config.yaml
n_head: 6
vocab_size: 1092
attn_scale: 0.177
parallel_block: false
init: "normal"
init_std_o: 0.00684
lr: 0.00195
decay_shape: "exp"
steps: 5789
dataset: "wikipedia_en"
MLP neurons of a small language model. Each row is named by its layer, matrix (down: output weights) and neuron, and shows model dimensions 64-191. Each number is 50 + 10 x the weight over its row's rms, rounded and kept within 0 to 99.
After each neuron's rows is what it responds to, as a language model described it from the Wikipedia text at the highest values.

L3.down629:24 59 56 62 70 36 46 58 54 53 63 61 58 55 47 44 49 53 69 52 40 43 77 47 52 30 53 56 39 48 40 63 49 52 45 53 56 49 48 74 37 48 47 62 50 39 53 57 44 49 58 49 52 48 59 62 54 38 46 72 40 49 30 53 54 31 52 47 50 51 43 51 56 56 39 33 52 42 63 46 39 29 26 50 72 51 54 44 42 54 54 55 23 56 37 45 43 45 50 44 40 53 79 45 60 67 54 61 25 54 56 58 48 45 71 42 52 40 56 50 52 40 60 64 39 37 52 63
Description: Such as after plural nouns. Mainly "such" in "plural noun such as …" lists (bands such as, rivers such as); weaker on mid-word pieces like en (Senior, Women) and pronouns it, them, that.

L10.down529:52 51 24 45 31 57 53 66 60 51 39 46 40 55 45 33 52 27 43 35 63 46 58 57 48 49 30 60 51 58 56 52 52 49 54 52 70 56 50 64 47 51 32 48 64 46 62 56 62 51 64 51 55 50 46 40 45 46 41 38 35 57 65 56 38 62 35 42 55 48 58 39 59 54 60 48 57 41 56 42 46 64 77 39 50 65 49 40 73 41 53 38 72 33 50 73 42 57 50 56 38 51 50 63 35 37 54 47 45 76 52 68 49 56 57 45 47 52 45 27 42 54 59 49 47 46 43 47
Description: Noun-linking connectors and verb endings. Connecting tokens mid-sentence in encyclopedic prose, mostly "of" after a noun (species of, one of, growth rate of), plus verb suffixes like provid-es and perform-ed.

L2.down208:59 65 31 56 57 39 51 58 54 32 38 47 51 58 63 55 54 64 59 21 42 66 53 53 44 55 40 51 63 44 59 45 52 52 51 50 52 49 53 17 45 58 54 49 43 51 41 42 50 44 44 61 63 53 35 57 43 48 58 29 47 42 48 41 31 41 34 64 62 55 40 48 62 42 48 55 33 49 50 51 35 46 67 45 39 62 39 56 45 23 50 52 44 48 53 55 49 49 69 57 33 55 55 59 40 49 65 57 58 51 44 58 40 40 40 38 58 50 44 48 53 52 53 56 58 82 49 53
Description: Infobox field delimiters. Colons after field names and leading hyphens or line breaks in flattened infobox lists, e.g. "- Country:", "- Coordinates:", "- Clade:".

L2.down63:41 57 36 55 59 39 45 43 57 46 47 46 58 51 49 40 50 58 72 49 52 38 53 66 48 57 34 39 56 43 46 68 43 38 60 35 57 40 50 46 52 60 47 42 47 67 40 46 59 62 60 67 58 45 52 67 74 43 57 35 51 33 57 40 55 51 45 36 47 49 53 59 59 57 48 53 57 44 38 56 51 49 41 42 35 60 46 38 40 69 47 45 53 36 62 51 41 55 51 56 34 42 51 43 47 39 46 64 47 52 52 62 45 22 56 65 34 48 54 41 52 42 55 37 52 36 75 34
Description: Split-word fragment pieces. Early or middle sub-word pieces of words broken into several tokens, whose completion is still pending: p-rom-ote, In off-ice, v-ol-unteer, D-em-ographics.

L2.down279:50 47 41 51 31 43 62 34 75 47 58 52 37 38 60 44 54 63 60 53 48 44 54 58 61 54 50 67 71 48 54 43 59 61 58 53 49 52 52 56 35 39 46 45 35 50 47 60 41 57 51 45 50 48 37 41 81 45 54 69 44 27 69 56 45 43 38 49 53 67 62 47 53 46 46 41 42 55 43 64 59 44 46 39 43 50 52 45 18 46 57 59 41 43 54 36 44 41 66 67 69 61 69 44 42 56 61 56 57 61 35 42 47 48 49 44 52 44 34 59 68 46 46 52 36 46 60 48
Description: Mid-word subword fragments. Middle fragments of words split by the tokenizer, often after a short prefix such as gu-est, c-red-entials, V-erm-ont, f-eat-ured; also the word such in such as.

L2.down542:46 47 53 45 39 57 52 49 59 44 53 61 53 38 40 50 70 61 58 51 43 36 62 32 54 49 48 48 65 65 58 43 54 67 40 49 61 46 50 44 35 60 53 37 48 41 65 72 51 52 36 33 56 53 61 54 52 47 64 54 52 55 32 68 43 36 66 43 59 50 48 51 47 37 51 35 44 49 60 30 35 64 57 52 40 62 56 46 55 50 42 36 53 54 47 41 48 50 58 33 47 43 38 49 33 41 39 52 28 67 43 40 42 46 48 54 64 62 46 41 46 50 30 45 64 60 32 55
Description: Word-completing final pieces. Final pieces that complete a multi-token word or name, especially University after a college name (Carnegie Mellon University) and the suffix -ment (investment, Entertainment, settlement), also -ium, -ield, -em.

L10.down320:52 47 63 50 38 48 42 37 40 36 49 56 50 41 51 30 67 42 33 35 47 64 48 50 40 51 48 35 54 47 61 38 52 54 58 55 47 43 32 60 46 37 46 43 60 65 55 40 48 43 60 55 62 40 55 51 47 52 50 61 47 50 54 59 54 34 53 45 54 49 46 65 40 39 43 41 47 48 51 69 68 40 40 64 54 52 50 61 53 48 54 47 64 51 51 61 51 56 54 60 52 60 56 63 49 55 46 40 62 49 44 57 35 65 48 58 46 39 66 48 56 70 61 53 33 33 44 38
Description: Mid-word vowel fragments. Short vowel pieces, mostly o, a, in, e, inside a word split into small tokens, often foreign names, e.g. Chan-o-cha, Roja, molecular.

L3.down203:42 38 49 64 35 43 47 63 66 45 43 66 67 48 53 49 58 30 39 36 44 59 51 63 56 42 43 47 54 58 35 30 56 55 45 50 55 51 47 44 34 44 45 59 63 36 47 47 53 64 53 38 45 52 48 53 42 59 37 47 39 56 37 50 47 17 48 67 46 42 58 45 63 48 44 39 70 35 45 50 40 55 60 56 45 64 39 33 49 52 57 40 60 57 45 65 31 42 50 43 51 29 63 42 58 57 48 61 48 59 50 49 61 42 47 58 48 61 62 53 39 37 50 60 50 58 40 19
Description: Infobox colons, word continuations. Mostly the colon after a field name in infobox-style lists (Years active:, Education:, Developer:); also "of" after nouns and mid-word suffixes (-ian, -ed, -ic).

L10.down581:48 46 59 65 60 27 45 48 55 45 40 77 38 60 63 54 45 40 47 49 60 41 42 42 55 51 42 59 40 44 33 36 52 56 47 43 35 42 59 54 44 54 40 61 66 35 49 68 37 45 54 56 54 45 53 60 30 54 62 47 54 70 49 62 32 50 40 63 46 47 57 46 61 51 50 33 47 52 62 48 42 57 43 53 38 65 40 50 44 46 87 56 33 53 57 40 52 46 55 56 60 46 58 58 51 45 37 56 50 48 55 57 60 65 63 52 51 45 47 48 56 49 44 49 41 27 47 57
Description: Plural-noun follow-ups, word middles. Two groups: commas, "such" or "he" right after a plural or group noun (organizations, composers such, Chhatrapatis he); and mid-word pieces like "en" in Men, Green, Armenia.

L3.down304:59 36 45 54 54 36 61 44 48 37 49 42 22 42 53 67 53 35 51 62 39 52 61 60 42 52 38 64 43 54 47 48 50 59 36 38 59 54 53 65 60 49 53 38 28 65 61 64 48 41 45 29 34 45 61 68 49 39 47 38 40 57 51 54 63 33 49 64 51 57 47 24 37 45 57 48 37 62 53 61 43 63 49 65 47 59 48 43 57 48 60 63 40 48 42 44 52 46 51 54 60 41 41 41 51 50 60 60 30 72 43 52 36 60 43 31 39 64 57 47 49 50 61 66 75 41 43 54
Description: Noun-completing tokens. Common nouns such as film, team, work, University, and final pieces finishing a noun (Muse-um, ed-ge, develop-ment), often followed by -s or a comma.

L3.down103:56 54 48 76 44 55 32 80 44 55 40 46 55 50 64 54 45 48 51 51 42 42 61 54 63 60 47 43 44 54 61 38 59 41 35 46 58 59 56 43 41 52 40 47 50 45 52 79 52 44 47 41 52 52 45 46 51 54 50 46 46 51 47 46 58 36 60 34 18 48 61 44 54 43 31 45 44 43 75 51 59 38 51 51 35 49 42 47 28 52 55 34 48 55 51 57 67 57 43 47 54 31 46 59 63 55 51 41 55 69 49 42 43 46 56 65 66 42 50 51 65 69 52 59 59 48 52 50
Description: W-word continuations. Word-piece continuations completing a word already begun, mostly after an initial W such as Wil-son, W-ater, W-in, With-in, plus others like Frankfur-t.

L10.down575:63 58 41 43 51 46 44 79 57 51 58 45 64 52 55 43 43 58 56 43 58 49 49 70 45 31 47 60 37 53 41 50 58 56 46 36 31 58 58 49 43 54 61 58 63 54 44 66 36 51 44 43 45 49 58 49 35 51 50 40 57 54 62 47 66 60 55 46 60 54 48 27 47 63 46 55 49 60 64 56 58 53 46 67 36 50 70 27 53 38 32 48 33 50 64 53 53 19 44 52 43 41 63 44 51 51 34 48 44 56 57 64 39 47 58 49 54 58 57 61 43 55 38 53 38 53 54 61
Description: Incomplete word fragments. Word pieces that begin or continue a word split into several tokens, before it is complete, such as rel (religion), inv-est, sp (sprang), b (born).

L2.down631:37 46 49 51 62 55 51 59 62 43 71 50 61 63 47 32 58 45 44 43 41 36 51 57 45 66 57 44 51 49 55 42 51 48 46 48 63 43 57 44 45 45 32 41 49 34 24 64 34 40 45 54 30 53 50 71 37 53 41 48 38 62 55 37 49 43 58 42 60 60 61 44 53 62 56 37 51 65 64 43 63 64 45 48 40 74 33 61 53 25 31 51 51 49 50 58 47 56 52 39 36 52 57 68 51 44 37 47 54 57 53 66 60 49 64 50 46 62 53 45 51 54 51 61 52 53 69 35
Description: Piece after initial W/K. Second word-piece right after a word-initial W, w or K token (sometimes "be"), mostly in names and lyrics: W-ad-dell, w-ant-ed, K-n-esset, be-gan.

L3.down581:24 40 69 58 46 53 29 57 46 34 49 45 53 46 53 62 60 38 54 56 66 39 52 30 57 41 51 52 46 64 69 43 42 58 40 40 52 64 59 47 65 48 56 49 52 64 63 36 35 45 50 34 46 29 56 72 47 61 35 53 34 47 61 43 51 55 72 77 57 51 37 50 38 46 31 62 41 66 60 46 58 55 53 35 52 40 54 57 62 43 41 53 59 45 52 39 58 41 44 47 53 48 60 42 53 61 57 51 45 39 46 64 65 50 63 50 44 63 63 56 53 48 44 59 50 51 48 39
Description: Name-ending vowel pieces. Final word-piece, usually a vowel ending like -a, -ia, -ie, -o, that completes a proper name split into tokens, e.g. Jul|ia, Alger|ia, Joshu|a.

L2.down533:56 69 67 69 52 44 49 45 67 51 50 53 57 38 51 69 42 69 47 32 74 46 52 30 40 64 47 63 58 56 63 51 33 50 47 45 44 59 50 52 53 34 38 62 49 52 71 42 47 49 50 61 48 36 50 46 54 63 50 61 58 44 58 51 61 39 56 54 56 47 42 53 68 41 46 59 64 47 40 46 75 50 58 47 50 47 20 41 41 42 69 54 40 60 38 45 41 67 52 59 43 53 51 42 62 45 50 59 46 45 56 48 53 32 40 36 67 61 52 43 48 49 47 41 62 51 36 38
Description: Mid-word completion fragments. Middle or final subword pieces that complete a predictable familiar word, mostly names and places: Wom-en, Swed-en, S-en-ate, Russ-ia, Rot-ten, Count-y.

L10.down410:50 47 58 66 73 37 59 55 33 40 39 50 28 44 61 59 54 41 61 43 39 53 50 62 60 52 55 46 55 55 54 54 67 44 47 56 37 54 56 35 40 72 49 45 23 49 55 69 46 41 50 43 54 41 55 49 69 43 49 47 39 69 64 52 52 36 38 57 44 61 67 42 43 43 50 58 60 64 40 53 40 59 61 42 59 50 42 59 62 46 62 47 36 45 57 53 58 43 52 47 57 41 62 61 52 50 60 56 30 42 34 40 40 54 45 65 49 37 49 59 53 70 36 58 42 44 43 54
Description: Mid-name pieces in lists. Inner word pieces of proper names in lists and tables (Man|che|ster, Wil|son, Sul|er|i), plus day digits after months and infobox colons (District:).

L2.down144:57 68 50 58 49 35 57 53 55 49 64 66 50 60 57 49 41 58 35 54 64 61 58 41 47 58 59 45 52 36 62 46 50 56 44 41 41 52 42 44 48 28 55 39 54 67 75 43 51 44 51 66 55 37 48 41 56 51 61 34 46 42 38 56 35 53 37 47 31 50 42 63 65 52 29 76 47 50 44 56 34 34 40 35 67 41 47 54 44 55 58 54 40 48 53 47 44 52 52 51 67 70 52 43 69 58 53 61 45 40 60 48 41 50 55 52 49 56 44 55 33 50 54 55 50 56 58 46
Description: Clause-linking function words. Function words that open a follow-on phrase after a noun or clause in biographies and descriptions, such as "such (as)", "who", "to", "includ(ing)", "as", "he".

L3.down131:50 53 55 43 48 51 67 48 57 34 31 45 44 48 37 52 71 63 57 39 40 60 40 51 62 43 29 43 46 50 57 58 59 42 40 38 40 39 41 51 36 46 49 49 46 67 31 63 45 51 39 57 62 61 47 50 57 37 68 68 52 55 42 36 69 32 39 54 50 72 49 37 45 48 40 47 55 49 47 28 52 45 37 66 58 63 36 31 39 50 45 51 33 49 57 42 60 68 42 29 54 59 61 51 59 38 62 43 42 49 48 56 43 47 36 46 36 42 48 55 55 42 39 59 45 43 60 49
Description: Word-internal middle pieces. Vowel-led middle fragments inside multi-piece words and names, most often "est", as in dom-est-ic, D-est-roy, inv-est-ors, Pop-ul-ation.

L3.down448:33 44 44 41 66 67 36 49 70 65 40 56 47 67 63 54 37 57 20 65 47 58 49 37 56 52 29 67 55 28 44 69 52 43 45 54 55 58 39 31 74 31 55 55 41 63 56 38 45 52 66 47 45 54 43 49 47 43 58 54 37 45 29 48 55 44 50 43 39 49 46 60 36 47 60 42 62 52 52 51 54 55 53 59 49 48 50 45 61 46 43 47 44 52 49 43 44 43 52 53 43 53 54 60 55 58 57 48 43 48 34 47 57 58 59 54 45 54 34 58 54 33 23 43 49 58 53 61
Description: Mid-word fragments and superscripts. Second word-pieces inside words split oddly (p-rom-oted, be-gan, B-ron-ze, aff-il-iated) plus the superscript markup after km or m in km² and m³.